{
  "hidden_size": 512,
  "head_dim": 128,
  "intermediate_size": 2048,
  "vocab_size": 50257,
  "init_std_o": 0.0336,
  "doc_mask": false,
  "max_steps": 14630
}
MLP neurons of a small language model. Each row is named by its layer, matrix (up: input weights) and neuron, and shows model dimensions 368-495. Each number is 500 + 50 x the weight over its row's rms, rounded and kept within 0 to 999. Numbers have three digits each.
After each neuron's rows, "fires after" lists the tokens most often just before its 100 highest values on Wikipedia text that the model never trained on. A number after a token or word is its count.

L13.up1008:490497522487464485476387497528509535537432471539564471502489521401480541525407487599499503488554417522486528349519510521430483398613454486574527512604405507512518488497464528509394483477497552556468548544535540489488485421373524548496506607431611495563370509537569560527497487477430544510472531506531564486460470614475471502552479447480440477508536475509563525474491474425511510541427
fires after: "2" 23, "\n" 15, "1" 14

L13.up1591:449442516484468510522560455489495545440503538421492474525485444474469505413441471527437484492462500552480456506526384499510516507455554487567415532505417472549514577517613466409491440485536483545500508470466564520463491487448519482518535513511403469566508515483385502436507532491542565508544484487529550507433557493472582528520548510406591461448474445575564414389585455552549499441419
fires after: "2" 22, "\n" 18, "1" 8, " Independent" 7

L13.up773:544504520522446450618542448403442601502525435442508530517480501449600562475476572504536548482456427423456536563507485532503508436486504518482531466509480534580432554620581529522435531492425547507593570542559529474484473472535540428543489544516559630489526442547603514329490466435457493470473490564517515463551537435460420569460458437549432512365464524531459472541561461566577524518537
fires after: "2" 35, "1" 24

L13.up1207:527547498404477516525493567339527516507527507554559581484502493590476544589466507459522489549464562552602527597474486492511446498446527514517471567486582543432473442529492554548498489579532496493439610495520631579602516523440530494528525499395513544576598562472603452477526500476535524448467560533485551418411442504448551529481558542536515436457564450511554465443495451521539550492471
fires after: "1" 68, "," 5

L13.up1101:444441558453588424450422494532545487480465503469550495595558508446594424508576552445524524457548408460561447523417403399508557484408515437597518497488528497552522489440553528523458572431530523452461500534408499589488442519355461615479470504559432455453553454498523485444566474528466524552530531496472480473449465472517488486552431528463560473406457508497493524463459455622442541519472
fires after: "| " 24, "\n" 15, "." 9, "1" 8, "2" 8

L14.up266:524490511460487490542537496538463505494479475448602469516580493484495468413491526493379523537524524440525536526356375441460456555476582421479480542507449416459451454510584515457401487508437496512491478498408541590470500499483508541457455567450340521471514455474426518377495538457583524450459482374451525505539492507531433553505447434455506490463433506520507455424469477533498545533529
fires after: "1" 31, " Lin" 10, "2" 7, " " 6, " United" 5

L13.up107:536469524460466541461509556441477537444504492525444479511497445551540483466532428564499569544399512517469559508514528552491610516558481449498490452505563603513562591537566472548490486553461595503435484478443518537536536445501433481571464632503548539463501441372459593489487486508493578512504435469541538554518552386569481455480556503493421483443514501492494524384545479558535510477418
fires after: "2" 41, "1" 16

L14.up1729:430505524524538626422565447493502551492517484464566525564540572416500495482446501482530479504526557460502451601484515463521595487525528495525400496441491487447494466444488473406514505569530412536461478562476556567511479502516571569512526519523523500495521586513570533456507547536503587560608509462455466470556478473464493522468488487548465385512545444498647561414473492478497488535476
fires after: "1" 26, "| " 14, "–" 12, " Lin" 5, " Acting" 4

L14.up1605:527487483397431540524530455477542430505535550543492493500489502487513517525476421452489482494438511462502537525428560496437443464477514512498510527537555556485497465465436483383468557447548631522576572464504537665547465476472527472573445579493507469514544511479537466492506621560526528440496510511507544435462508537504572493500423443515446419478558478470480559498397475530515493474445
fires after: "1" 41, "2" 12

L13.up2013:468483553423476497508572489539441495512521534546377533503479509503431516514535496498549581520508463487409492527584393492520469453458514526495472557450496476503422505553469499505431567566470470523526429471536502666430548474542523532476546511570470565521551455526360435517488534556496512520529446478433456592468536480443496520444555539476510594461411510507495515546467414515498478512479
fires after: ", " 23, "rest" 9, "h" 7, "36" 6, "ai" 4, ": S" 4